MLP neurons of a small language model. Each row is named by its layer, matrix (up: input weights) and neuron, and shows model dimensions 48-143. Each number is 500 + 50 x the weight over its row's rms, rounded and kept within 0 to 999. Numbers have three digits each.
After each neuron's rows, "fires on" lists the tokens most often at its 100 highest values on Wikipedia text that the model never trained on.

L4.up602:586506449577475578525488491527455536506530492491509433473488462522563581526543494452555429492478521511424560546396463517482511580587478466511448470494527505482530544583527517582573450520471470465485424406469541531523394408473528461536549558423555448481561501496482483434390527430428526508
fires on: "\n"

L5.up144:485460535473518558440427527541452575490537464382615479467514585537495547451500475479404531586521476455483517517613465548423552480520526492505560440461477461513569372460601511518536546492468567482487551495536512592478457498504573548589516486558534500580438426431505513439340489461498529406
fires on: " v"

L4.up278:513481468566508566617478491456480501499600484509535477428495563538560620548541466435524532469541534472551501460538509521485493542458533550529531508416493517445418584549557534461559513476506375514455456487533578590530472446572489476548504476397482431486458596458518504489397568371461472552
fires on: "ter", "\n", "ant", "and", "ard", "is"

L5.up101:393484488575451514519495468561479432523427506423525435408489519539565479535548474547467485532498468540438446506505411456550539474563536548575599579510614464475527454566468531526509565514543436475495497497426448551534499483469531502527469501525578502507528514443593430443479477425449496514
fires on: " B", " D", " R", " L", " M", " H"

L4.up200:474453520539507503466426481439505468515448502508533504489439590532622575487519454491441505588595493419518521505526406474520472503622542499539492520532529455464442515547504510498539545554534425499524489475454498567554512457464470424498540510418559510532505565467565517534482595466489404401
fires on: "R", " R", " N"

L5.up258:468506450555446492394420521514593519428481474456512419506579499478514543501460505487471484495556464505468432442501488466503506472563433514535478529471496506408403542499434543505525580478506491532517518420506557530492579451530504509505480439558460540501534576508601407520445496538429518409
fires on: " t", " o", " l", " n", " qu"

L4.up156:487477552505342464460555538503508543501406508513590561516501427481577498480486411460426461448547489556572435478557448463522441556503522446521524427479571456385501550457482593513548511607564453489561480441499566454458489475522508509484515501554506509479451488463551440452421553577437591521
fires on: "h", "l", "r", "s", "b"

L5.up112:445481504504442476382450506490516479455482455445499500435571557559501489491528473475438452555504478526505594413441439457479499504503539483481481570502500348464431446515488495542515571516505495410544418524456487532498520490489526488478427372550470519550500504461604448440467514521509343495
fires on: " m", "qu", " Me", " V", " gu", " R"

L4.up257:472567539537463531523454554585570574476492553418513377550565474524546571550558464480469497496476459484461419371586506485505537526506462543468554526548508475431431549540425490513583469491452512518449515487591485521423445508484491442505465423499455487540472519446618409538475584454496585599
fires on: " r", " sc"

L4.up287:611439529505488492584601537625489568529512508525494428529495550527548502549503460477491431507479498521422420479517459517551449597586532576610557485481479497526551491457513460513611518570463417471521479469438559510467571496523541464471489444563510495480573565441399519464471547479483528461
fires on: " and", " to", "°N", "″N", " –", "ly"

L4.up466:427516547501542496520420583539498541485523578429570515489529475477536506489535424565484527500557450315572467462510487539506441487574416391509474558463515516475416528497563470485552579558543533512587538494401489470426540555548546530495466419408569501486501503529601420489524552524540493534
fires on: "In", " In", " in", " from", " c"

L4.up272:441531533535513487475560467558577547492510478474493463448515506581622521527548573541444468467527466443481547422499493525455445559552543355563584502495583479474471551528443533543563559592520469444450466498543526479561552515509497383500524540363597543539540472491579467462443541467433499476
fires on: " ar", "I", " Ar", " I"

L4.up232:531514556476493565510538604474438500450567561572569510514460555518561476484503473548443421572469528411491465497503449540532485540463569532547555490394538456478480459497489502443515548510520366465484528408412595572423492435567505498570510476559533592453573545523417530476437516516530429544
fires on: "7", "8", "5", "4", "3", "0"

L4.up378:477568533581547634530496524529461463489503551429436481442525539521545512541651565477457508506576466559506494466553499501634541531575547453506522503467571520464463483536548532619554460537570462436472484432442526542466468384524548410549498444563460518429634494495563496416479604463551502516
fires on: "\n", " ex", " post", " co"

L4.up10:492505504617490588468408534477531595484477447545573418516519481536488489543483488497448418494480420450494503509578465592452438540474459417481529531530514464483478530473452582467555489522557475542528511458456574584479458509548438429501541486539489494433470586510542425555465596498505434390
fires on: " al", "al", " Al", " cre"

L5.up155:474492568539463576531505569566603562460566508421573488365575541554499649535547525553487443517477432432542578485511477512512477503538535567526450561558529493555478487520497502484501570517454454413509422382515541460478430380515542410432459486424548471502599456547554499432469504423535464554
fires on: " p"

L5.up23:453508529501461566480490534619450534467499463472500495446476511546481498514535385421511470533497399480449416516500504539506424493543501458562503508527548446451553503488497536482624522610522503579476483372416549510488528463532493456531398460532519578580539537505603567466455505476455488525
fires on: " and", ".", " |"

L4.up177:527507573506410516555474520495513567495449550422478462493511570573506590600609454455469508449475460435480422357540476475503500505599505482488583513459547457477509538511493486461603570508525415472555498453531503515523488490518543483578458520496534522529539538509576506539459517463464440548
fires on: " St", " sc", " st", " Sc"

L4.up324:535509492532491528504461541558526557500537520419541438465490471558456532549502513371480531429508452480487465432536450508461451554635447463564418408454537555528495540493519507612515488491539517415515554497487510499514624457601554566447500491575524595508529507472552482441469475499453510418
fires on: " t"

L5.up373:447565444534479483549477521565503510436555499403540548488605524489523502554598469441453410529551509583470505543524478537406448514537526540467487476511551389491466535526443500537500585454487430503428338489455623534451547483478481434471464479581470519517532465492446517536453566459530451555
fires on: ",", "ate", "ent", "os", "ue"

L5.up301:558547477548513630526476515577481473440534505448587485404484507475487537482479429557467463670525458441434485454465462437455499609543471454546525525470544527554491465529371523535558548514535498484546514481352512601486564557507503495573480432492525503519493526497547519485445488429442415471
fires on: "ed", "ced", "eded", "em"

L5.up229:464487518580571597417491467514455457519534506510584464485489556598564458505581454473496425545558542464469497433517459511461503494585482513485481542515540533474409529425493534509535521529553485421553486508402532499472588449533428498623503405418547460466604527526571470534470513423495544455
fires on: " V", " N", " L"

L5.up71:372508641523520578484543517494453558376527553483581396489538535474628452479450492517532529556462446455490537495519487514466408498516576449479546500502533520347517498497502601491499481539550433467506458486502549514441447464510538476526486504578533570435581404448503529495489488531471471519
fires on: "0", "1", "7", "2", "4"

L5.up471:476503580503531445318468560574482433458505459457486415470450441501437518495529501434496477555501522515442490452492434510515511550523478572535541534535542413537502484484467461468525577578522487368552398448492471596492486460531495417497505430439478576591514525473530507488466618494415391531
fires on: " R", "R", "id", "qu"

L5.up632:456513498517495452426430500463560546518455564551553486449402591490490492566656417518569500576475517387479386495470492587458377596591521552532421549451618495479454541566517494461550559481465450491444505473491505519437501568476478472503494487516452519489451525570506491515483459463412461476
fires on: "y", "ly", " I"

L5.up437:430522540572455556521506574483556458451524387500535504503487514502448512528493510563556362574486509440522419520431493527529469543515517451499453583466458480520511466450474434493538499490547514470517499390508512629438462475476509466473476453557592513470609529437517489497517571472406477526
fires on: "if", "ret", "un", "l", "ound", "el"

L5.up70:496428477518439504419453477501556502504479496403561461548556455552503494572518541429487486479517440362451499456625471468393473479601507540563434614552496506476422568495510465591477517469487498512443469470505489536514583443505546517582560476574590537558511499458543450454518502493435474423
fires on: " t", " T"

L5.up595:562628509531519629531486563572462559469499505471565473460415567535498520554516582483544431505561407449416514555535453469533491516547581523495422474419571430507486547547508523460527490586343447471501469490478578506483540439520489509522481392520509564432495467468551452490546593555502510505
fires on: "at", "th", "ent", "ond", "nd"

L4.up286:533476430479523484543409515492534554549556546398478533448543523562414583551463479430547486556408538544578360550595447435471529522543498466525482461411519477565490499520501579523480430502499480487443478442448495511493599519559500564443537485445452543497513620476489488561422514466445468446
fires on: "st", "sc", " st", " dist", "it"

L5.up436:485518500547505497489543514547525545520480508501532475447474502554477460523561393513495386550554421517508475525485430468490432481614535496564468557512626422426522556486544528497551440539521551587472421482518490472504507485547531597473406439522499492464494426444518509347482546393495443405
fires on: "as", " As", " E", " M", " is", " Em"

L4.up36:531528495466484462474538549557640531493468418471569411442550577530490500469482495516497441519540469494480499531455436553405543537576500345525557478474482471612548532425432525587590577621485460416535463523473573492534489501523509443494449425459475519528545445470505472501397556494527505413
fires on: " ar", " Ar", "r", " qu", "h", " to"

L4.up459:463486501531513439545485459548429490489505456447554373464510508525459573544536456492625457513423482505497488538490499523477496514560472536487490428418482455448522569418548497519539513599459485473452556423536551533568506502485546559540527558476515464441562539362467524369469537333474520508
fires on: "\n", " B"

L5.up505:464568598555415577500494471468460503507561501486490541496487607604570534527584452414430475460515513514478574436598484533551469434575604468513499494487545513508486533555497510624459528526548473481410518435535521492524470421515535430544511389518596555454553552442564500453480500484449550449
fires on: "\n", "=="

L4.up551:508462510505493445496455515489543546491471519470523439451450542491472492619523487507475422518584515385436537478566472499549464483627474498500534534471595381421442615520511441477575540556464416494425445450479471560503564382552513561550526495466472525493486540501547430387462510430459429526
fires on: " b", " B"

L4.up525:513509411539473563417472527598511504490492416479493463509470533553570539500546539588481476515614471350492440448562446488504452468531493471477442571471515426501520507464486478506480601514523486562551510501451547574537488425467472418501514515487529574459486620516528447488442427500511494433
fires on: " N", " n"

L5.up375:473538536556507545554619539554577556450511529466527509520455494530514543506464450438454385479471491556478499465546427471551473464512557508486526535567472475593512572492523547538523510632438391542435503403533476522529464511558622415476479518519598644565551505493579444472500506364490512490
fires on: "E", " E", ":", "\n", "0", " B"

L5.up506:460537509568491515483586476492488516510439457478483504535486514553537598540603438498508466465414467566602458440581500497450505474502581575531395440494503504486486589491515517513476495484591487526434511410550480508500501438494507370541558425502584529543593488409482569463460479383517529486
fires on: "\n", ":", "i", "-"

L5.up137:528476517545444596450573511475527464378529496484547519534399543474490500498464450559494431479486545424549575466464458524466435534537521464485515532482537449445533500537516473500492561523544372484496492413553460658431458516502512411505429450458504525589578584487574473482510514512509448594
fires on: "um", "ri", "y", "der", "and"

L5.up490:536540618556487470418591576548454541488547532543508585549457542472458577546560501482483420517432468628522374427452457488568531569509498452547557524476556525510539466430496528548543442500513453508498494508556564491547515548523507425449458471538505513512515496443520441456461474427486526401
fires on: "E", " E", "′", " a", "ordin", " L"

L5.up100:509572505574504494552459423515502468547524443458526484459494470449482485465475511453578454460451480437539531541423471422431537612480499504450425537446453535465396545496405510509575519504518494540385508514436507603499486469472436481543516500494588547529607543459576497383473561408459495487
fires on: " Or", " ass", "\n", " Cl", "un", " Reg"

L5.up459:549578593522473502449462604516536597497524540495570524536460540526455496586545402436493452527512519441495443434473481493444543600532485436481401580617562495546463536511502466529579546484459483447439465465390605444388488567498420452560545487449451495460527513546497471498515564532504492546
fires on: "le", "el", "at", "on", "te", "rit"

L5.up169:408535617511429570378496567488453516531467497474460432435488599437536545477519442464549484617527460502560475439520494502545485551503473512525441507485551493515474559490522478587511468507549450448455478544427499603444582405584600368504536366484564639559474606478556513426486552491489493514
fires on: "\n"

L5.up36:516554536565430560404547588463556499511476525547476545463439411536490498557499448450541437527465447370472456410486472431518478620445481432436466509592533493462420469434486485532474537491511508439479435453504585536494475496492513505533377517474519444532517561545474538499578513496424412492
fires on: "on", "le", "l", "il", "ple"

L5.up418:489582448533452503427495515518541543481475560454486407479522474510600558523480378481553430484558495460483508496572472498536521552481517492445516496581498474441576520390419491607526561554563503523460402452484504610426550501526541451489435489500541554531557495411548504462512506442520507410
fires on: ":", " |", "or", " of", "-", "te"

L4.up609:543585552474459544398494466526483470515458437494550543508591426433535448476478479524445495569549563501433485527493392478394500483552511588534544443441482469390547517439551521426532540565490517473561521414486476511456602514529463491583510491503555548487453511480485510488449458530449463466
fires on: "2", "20", "8", "6", "00", "7"

L5.up295:487565493545530613514441514523477548462481625450563494470482615536559534465575502501525494537621440459490416522478438497564553499554505516499440420568540465458496440476516561538564471526418456494452479567524456574528527415549484471487398485488624474421535491451586384461479474530508482532
fires on: " met", "ent", "and", " cent", "at", "et"

L5.up393:401540496533493602526578486527471491542485589474565476438502542572545453529645422586487452473527500513470472370519467548501495460534529525554571537469569459463512549462538443483544571523528479386468554508430528532525422443496532433570500461559566568461551519454510514454541509394527455535
fires on: " B", " Mc"

L5.up559:585481521508591529433408531520482601509482513427587485483467493568434445596556494436521495447457528558428455469532464441518536492571498509533528469443563389441482517476641454421604501505482434438447497441531477516517526426534522441598409477529504440580513489505532554457445520427478447526
fires on: " B", "b"

L5.up25:525584549564515582489506505504417492411552509526545487467457507461551537499471508429442585581534416464443461519457459524570443537541602408502463534475631458533530403540512515470532578614510518438485429489464486547461575509504528475564410501471516510572472501535657526474514492437491515451
fires on: "C", " (C", "==C", " rec", "c"

L4.up491:482589580517471521555501492497536486470513486503521411537514459451565574462489490460425492546620379480471416528490466518592530518458590452556522565516547487462520412549433488477511581570601552505434356517552464529467465525487485486486512563490557504476453569490551493489552452419491514568
fires on: " acc", " rec", "==C", "C", "cc", " (C"

L5.up148:450423537537500541453501529565550530487481505473555470417511514513528552535592494536474387533458522494503467460557470518488394521537551490485442560485528401471452542493454479543520587531486533467460443474383464655451480481556496469519501485473638557627481575417544528471516560484443406493
fires on: " Q", "\n", "iz", "Y", "D"

L5.up549:505512465588486482484440465474484457497494407475543513502522494545488548564614481469498537485475497539461513482557453526570471547572507500489517451485521505519454588525523536551571513662590472395519504400523467447490465484577536458536462512502450562416506467531530512510478524497470545499
fires on: "===", " ===", "=="

L4.up267:516453523512449469486443491531436461485437465527594510464438430577496589557505478422555491477627444596462437470509388465487458534533454473491502541438520509540539551440457494441550552556459432527503476520456491526548562537517479534508345417462546512518454489541567480508400605460431465412
fires on: " C", "-", " D", " L", " S", " P"

L5.up594:498443543587500560406508450577437385404474508493512473463521582491493520510546489458572517565489522483510532516559486486475409510491487545518461470479490475451563459483434577502478446510537531485415517418528490485486582454516493478463448521490560442533503491513522537514381486485547463468
fires on: "8", "7", "000", "00", "5", "6"

L5.up312:554444525539523584461444550530420525436492425392563570446484551489512485494520486516522498494556429415410553492483468566475510549523556430576503525502479545455559510522444547396551537520470485532504542419529524578510602466519496482513446441562559560419483415400513469484490496476424459487
fires on: "et", "en", "-", "ou"

L5.up442:470485500564462531517500550552474545464481502458637515427541579540449518569577462469478463555511471504480506493506447434477501588612487492490520595516529400547577554490554507549608508511450484511443459461446524523507525533520573455553446444425582461469598465387499481471506548470502465418
fires on: "\n", "ted", "ved"

L5.up93:476483501562482556406586562519461508410462469505449412502481528502511484471513477488450410599427432430502464494441488459574432518430498491497413592575499418458463479539443487540474547506509465404490448473470609535484443459454573420468528430501488521566545489515496476345530588496463468507
fires on: "el", "ell", "if", "f"

L5.up234:496548494560377505422488477557477564511527550497572545427448557506545520495439424574521514520528511500458449526486472550488508493620414486483479498446512503493522496468522497515508579593472547506454531494455519519528506512532557571419536512428587537551484560316590485500501608484516551541
fires on: "\n"

L5.up628:423504545510368474526479568502539511446459430450522517502498538546487566505503453509528526511441541435475464386526468615474437562537545528427522450575567463427524521484537530497580495527497435351456374431501483534419548591509500490547504493465504448565469498453519592522563585511474593424
fires on: "le", "les", "ts", "t", "'", "y"

L4.up554:391480491563430452394495502535598583547469481493481519442475522482473555523494475521474407468389527422513496502510467550384407570495492522531513479530571534447485562458480515543546578533473458476457456510510487500532432533500524396457537411506542524612462697553538584519494469478530505516
fires on: "y"

L5.up552:466480542523504569476460546547464602522442452496499554532511602517389542511570543450520469526509488454553496515544497470523442556625544519578524512455567502482553492521545496454540574435494505584425579401501491531504592437594503459514538501550529563530520489527540575470519530483423402513
fires on: " st", "st", "k", "b", "00"

L4.up580:467469420537512514544527593494537581540509499440468547476560491540478560543545444498536456462627561406403468517591404588487406476471462456566547518479552417467473450444500421471542565496423488499444481497551459490563587510490561465574495491420482509507493545556572518477505515505526514528
fires on: "b", "ib", " (b", " B"

L4.up102:494599499568510493414573505449470487495419557487557540477589569531531540510514513479462413441460452472538535459476449488491540566477542544573471493551516471527427566504482467530467565682528464461471484430534415502507530469589543426455567434476581666489543484529547503450470453431431517543
fires on: "\n", " ==", "=="

L5.up605:427466519569440507512549516484529545442491509407537494421502466467482583620580388401450535599487601490526440519475493546461446529515501494499454540526478412524440483488527544611498509435547517443455396485418534473475509482521516387513510527462540488464551429554565534482490581342557554496
fires on: "ot", "ag", "ue", "ate", "ight", "ide"

L5.up509:546465550523416485491435593544529597497459487451597479475563571597423572500657464508477514530539490488533492507476475513538490506597552503481478433514534563440519445508551510479520614495489457422455490430472508505442475472474477509480418488402572583427612479557524544434461518530498470565
fires on: " P", "P", " p"

L4.up341:441564535514448500442451481497434505508551471459476610407523494507516595495474424374450450525451520519466434507545467591478502484495472563529504495422573505544535466500505470494565582581483585520475568474541539511456470493451531494563567496592532511482464603433517507561455559486553585463
fires on: "\n"

L5.up37:493455465501507506427487539454437578496446410480497560483501563580550489531597491458487440517573519497448480425575493505531518501560501499563468582496509410433416430502450437473614562565490532406429531447561505569487526488518537561605500474439531459504519461556594431478453503483478511500
fires on: "b", " B", " b", "B", "-b", " (B"

L5.up82:479515515507489550424544488559461395521567390438571504503582504470495463518530431504529488587469498585530534500579440517461478511574496555532495473504426517542542515334541567510418439520545528513439553427557523545502495371534585451518537501532528541521609506409463557430448567456426517528
fires on: "4", "6", "7", "0", "3", " h"

L5.up411:403576461525426576542441546493609566469553578449534419474514506474614501504519528538449493536614556460539566502544467412540577492632537487533476548543475504468344553577406491556486550506440496494452520515527501567506537479530549483552412407507496467463546460520602438594462478508455531476
fires on: " r", " sc", " g", " par", " met", " t"

L5.up425:566501478484538509468483558462449492403530503423553518469512554546506557562599451459562409505437500515468497449519494459477486565448473580558355449501460460484473524442458593430525528514430491459465557449504478484532530500458552402494524488495609506546590422427504464494497480534445530518
fires on: "s", "ations", "ates"

L4.up26:440521506547472472561486472453576486531445444456554480397458524467537507469444466505575389455607473431527600386532456473428491489602553524421488538494525427485383551445541573496616509492468450451500455523520517544522465426453483419571456451446508574565508518452532540530418473497444402570
fires on: " M", " S", " K", " F", " N"

L4.up492:472506504495505502497508526528498479512429601503608472409477512441467599493502479500481465517530478450430485519614486466463488502677523517565455538482623480457522512474510447499536476509456449518429380466495499514527506460494479533570431414373501523546484536443592498506426576502487476533
fires on: " K"

L5.up426:461486536503414527523465528569482504540439484481451502415568571564441663547481414498522506508486423472577364490561523503476498540564559468579520491572547490433507532511453469445542570530531428482501522473460474539535604485531527515512559534458517510534495556541537444513478518510400438441
fires on: " St", " st", "St"

L4.up4:458516533575473462431554463496562551477512520481511484490519514550577446488559483492530378493521387525408458550597439494488480494604508505489578505508529492470480539429492624548595484587545442481500406463587506493463510485478489438523517491533562523511462549450507460426410612493551490506
fires on: "h", "n", "l", "on", "r", " al"

L5.up182:384470575532491545544505480578525547496462455502534396490561548530543565531479493525487483556464551545566459490502406478528538480528536501531489559454533437526454523545399543441508589590511456510448461434496483589518566412556492558480524560415482511435570545550527416522440418495450468401
fires on: " St", " D", " st"

L4.up404:490492596513469461445461461464510499509500479517541501495540518489511509490520509516471450647553507520486524405518440443504481516599505472512545490431478526549503492515431524574519545522456488441482435399439505535465490548557500405516451408471549568587537553543665509565385532522421525516
fires on: " V", " qu", "V"

L5.up67:444478480553456629556602482520453522505574544463558499469482524594503497444550482525496495517610425589465516577568460532583474538637515452518455489457521519506511471531497554530574594544482440439447535453581479510515560518485565447541409491453532521556634491486494523361512479403513571509
fires on: "\n", " P", " ("

L4.up504:394436582500389470542588510538538512445408494565480462491514468549585498446499518487448482468530421504504505472553431480531472534467542442540520510487519531450501506541561528517544543488539572438442516446569496534506599521518573510558572450468496497444610475512538499490485534436513541567
fires on: " (2", " (1", " (B", " (M", " (P"

L5.up14:467581477531494551508422532497493458501516552430473526495549484455529538508564533462440502468522456426391458431499518541479463536541463458501532509480611563388470465528484398642486550494632544503518540487480522497455522502576522516510514459622523578516536572513570379479573521486514476429
fires on: " occ", " cre", " pre", " t", " oper", " s"

L4.up427:516473573481454557518540515525476582500525565425449490457517481518546439483434450539561445469564449512500523394515431533493372588498500379491596484605632471532474546403464574503588541627563430462529433481558543526462514552455505468537560493508499471464482480478548436515480523534470469441
fires on: "l", "r", "e", "ut", " pl"

L4.up348:521444565504436540448470540486551464418431469499534451428431537475501540554600388523455531514415500490549507447499455549521416687542422430562472535572508477476581485457512606423553521569532517513525493413535480544467482545498540400515490559467490488561543450438514556499546557531481536559
fires on: "y", "le", "ite", "ty", "ble"

L5.up354:506531562525448567502471521490565571441518543503506503505534556557461529532700505490578505583472556557528466516536405399569551581543516477458472585505463451517458562487454525541576546569514454477554479462467555611486477568530570527485482449464469536509516475452522504536442498509484383522
fires on: " sc", " sh", " Sc", "sc", "c"

L5.up421:426459503557481556464597479533457507388395552475463296445521519480527468494504492485529543581420523543511471520575430413542453514488504520549579476497517450405522498444522474569577540561542540408483474462509497537495597569568581458494539447441538513562608408532494538498484458443459557556
fires on: " (1", " (2", "ber", "ly", " (19", " (18"

L5.up603:493541462487501502408544521591530494527515563492492523456525437510571625467494355443498396512464420528548570516540491491542477478518531374551547433512612456516530466470459472597507507553542484510391433532445589513499541450500514534476508513551522481523554452474511434501536552480504487399
fires on: "ust", "w", "U", "or", "-", "qu"

L5.up577:404579534551495538550585533492486494435509530456492466507552505510498612574543534420421401479448449606525502538442451449477514456478606494565556523542493501557496517574428522652459503561604512575381488481571530491502424487467591481444452457551597476497566525488506563494473551435482552526
fires on: "ec", "ater", "uc", "is"

L5.up191:487403621525576566429479472516410541501547457469613520463585572501500457521517490532452430614486520455439504420568475539545490498608527513520524420432470491551473452469511529459512537578399458397445499468442493584426458561539483497604435425550560569442458497496539488556477535482487423564
fires on: " V", " v", " =="

L5.up116:451515571493522467377479531487537553478470507459580500546557482570451517455587514509533398611542465473460440440392467514460528578529504456456535503511493482514503547564529558429614487497484511405572403555484435475475537580466453438448548478532523528420456514508523517399464523509490432630
fires on: "el", " such", "%", "les", "le"

L5.up175:533516444484465478521509550516576526524519512490525493566568524528536456587466523455510360509528471522433495515519501563458425509563490559506486576429520431453526510455452447448548516575463405467439513441372581470492543514542520515460475519484504499478575505473474445526501637516495538486
fires on: "ic", " to", " cent", " and", "or", "-"

L5.up520:401455588511532511457460505566522457514467475502578510493592536555456519543498510448452512567466462512504529496402455491465540505495454601522503531624503463392483454496484522504504509470576539450428515409535501524520550504558544539535528515477515432537513537522557471488403537449482389367
fires on: "00", " career", " place", " 200", " 100", "000"

L5.up283:485479481511488642499585472517446582495500517474530484461492611584538508460524465489497401499551478495504535517508534521496466558527437487590473406481484499512522595550563541558501520620497409438434494504418452480544544433466570489526420445410538554604541594495604556517479578508492512534
fires on: " the", " de", " and"

L5.up126:502507532537480512448440496469504543466497482496590461514553475499529442525543498540497344492507457500424570456551408616416409509612442505493590607504470417460503594472430501498526561566524466424527450468466513564416550522518454476545465489533527525473483545477565423523514592522432447532
fires on: " Al", " al", "l"

L5.up597:539513478574399475435498474438574537526525550482512441551495483500492494557525506382483434489452496411507358561613487521556469545530489409536452447421491458487474528431501474466593544492628539507556517505451494482461492483502540445486533493496495505501494583504579476542481479457440514463
fires on: " al", "al", " inc", "g", " Al", " dec"

L4.up183:429506501632478575554572553488498519515401491467492425533567534477553448529500483526528416507480412559502541507605438451470558553579478406585552517573556411551465483458515518514488484522544488555489507492507558496493458431646453430552468508514533579462485509506534360537538511510516463496
fires on: " al", " Al", "ir", " cre", "ound"

L5.up195:519470527492488561560524496558552600510492468503537424507535554445564583441492461504465466480580469459534383432543475435470457505588559542531513528486584606586517580499536458499524575513436389482456462531461479492530517449512499437480427457503475610551498475540523474418452515444455502559
fires on: "-", " K", " st", " l", " /"

L4.up328:475554499539452533389536509494525535480550515501527434457504624467514525594539478449515504508506514460503500497657501412519483518514551409524540553525497481512524463512434541528478576543551529576512526468454522647495490452494475395541542480427558594581516557489500458497476506486428466435
fires on: " |", "D", " D", "N", " n", " N"

L4.up219:517511485550454511539543621497485585433529597504585543477532513470590576585490493485481497446584459507442555490500398558545539532538475537532558492482518528514461496554518438532526557497537411481538424521434529606513503484578519496554434409499543515587533529543545489372441612489392520402
fires on: " T", "-", " Pre", " P", " Country", " Reg"

L4.up289:523542523517538488533441520469450438361541483409574461541560489475490548497493496441473459573444419574536416409477468496578449555562503519500419468468527439531469490488441554444537528509441443532517482446520482555488511473568534560467442496513577590522432537477542550519425581557392490503
fires on: "ific", "als", "s", "ates", "es"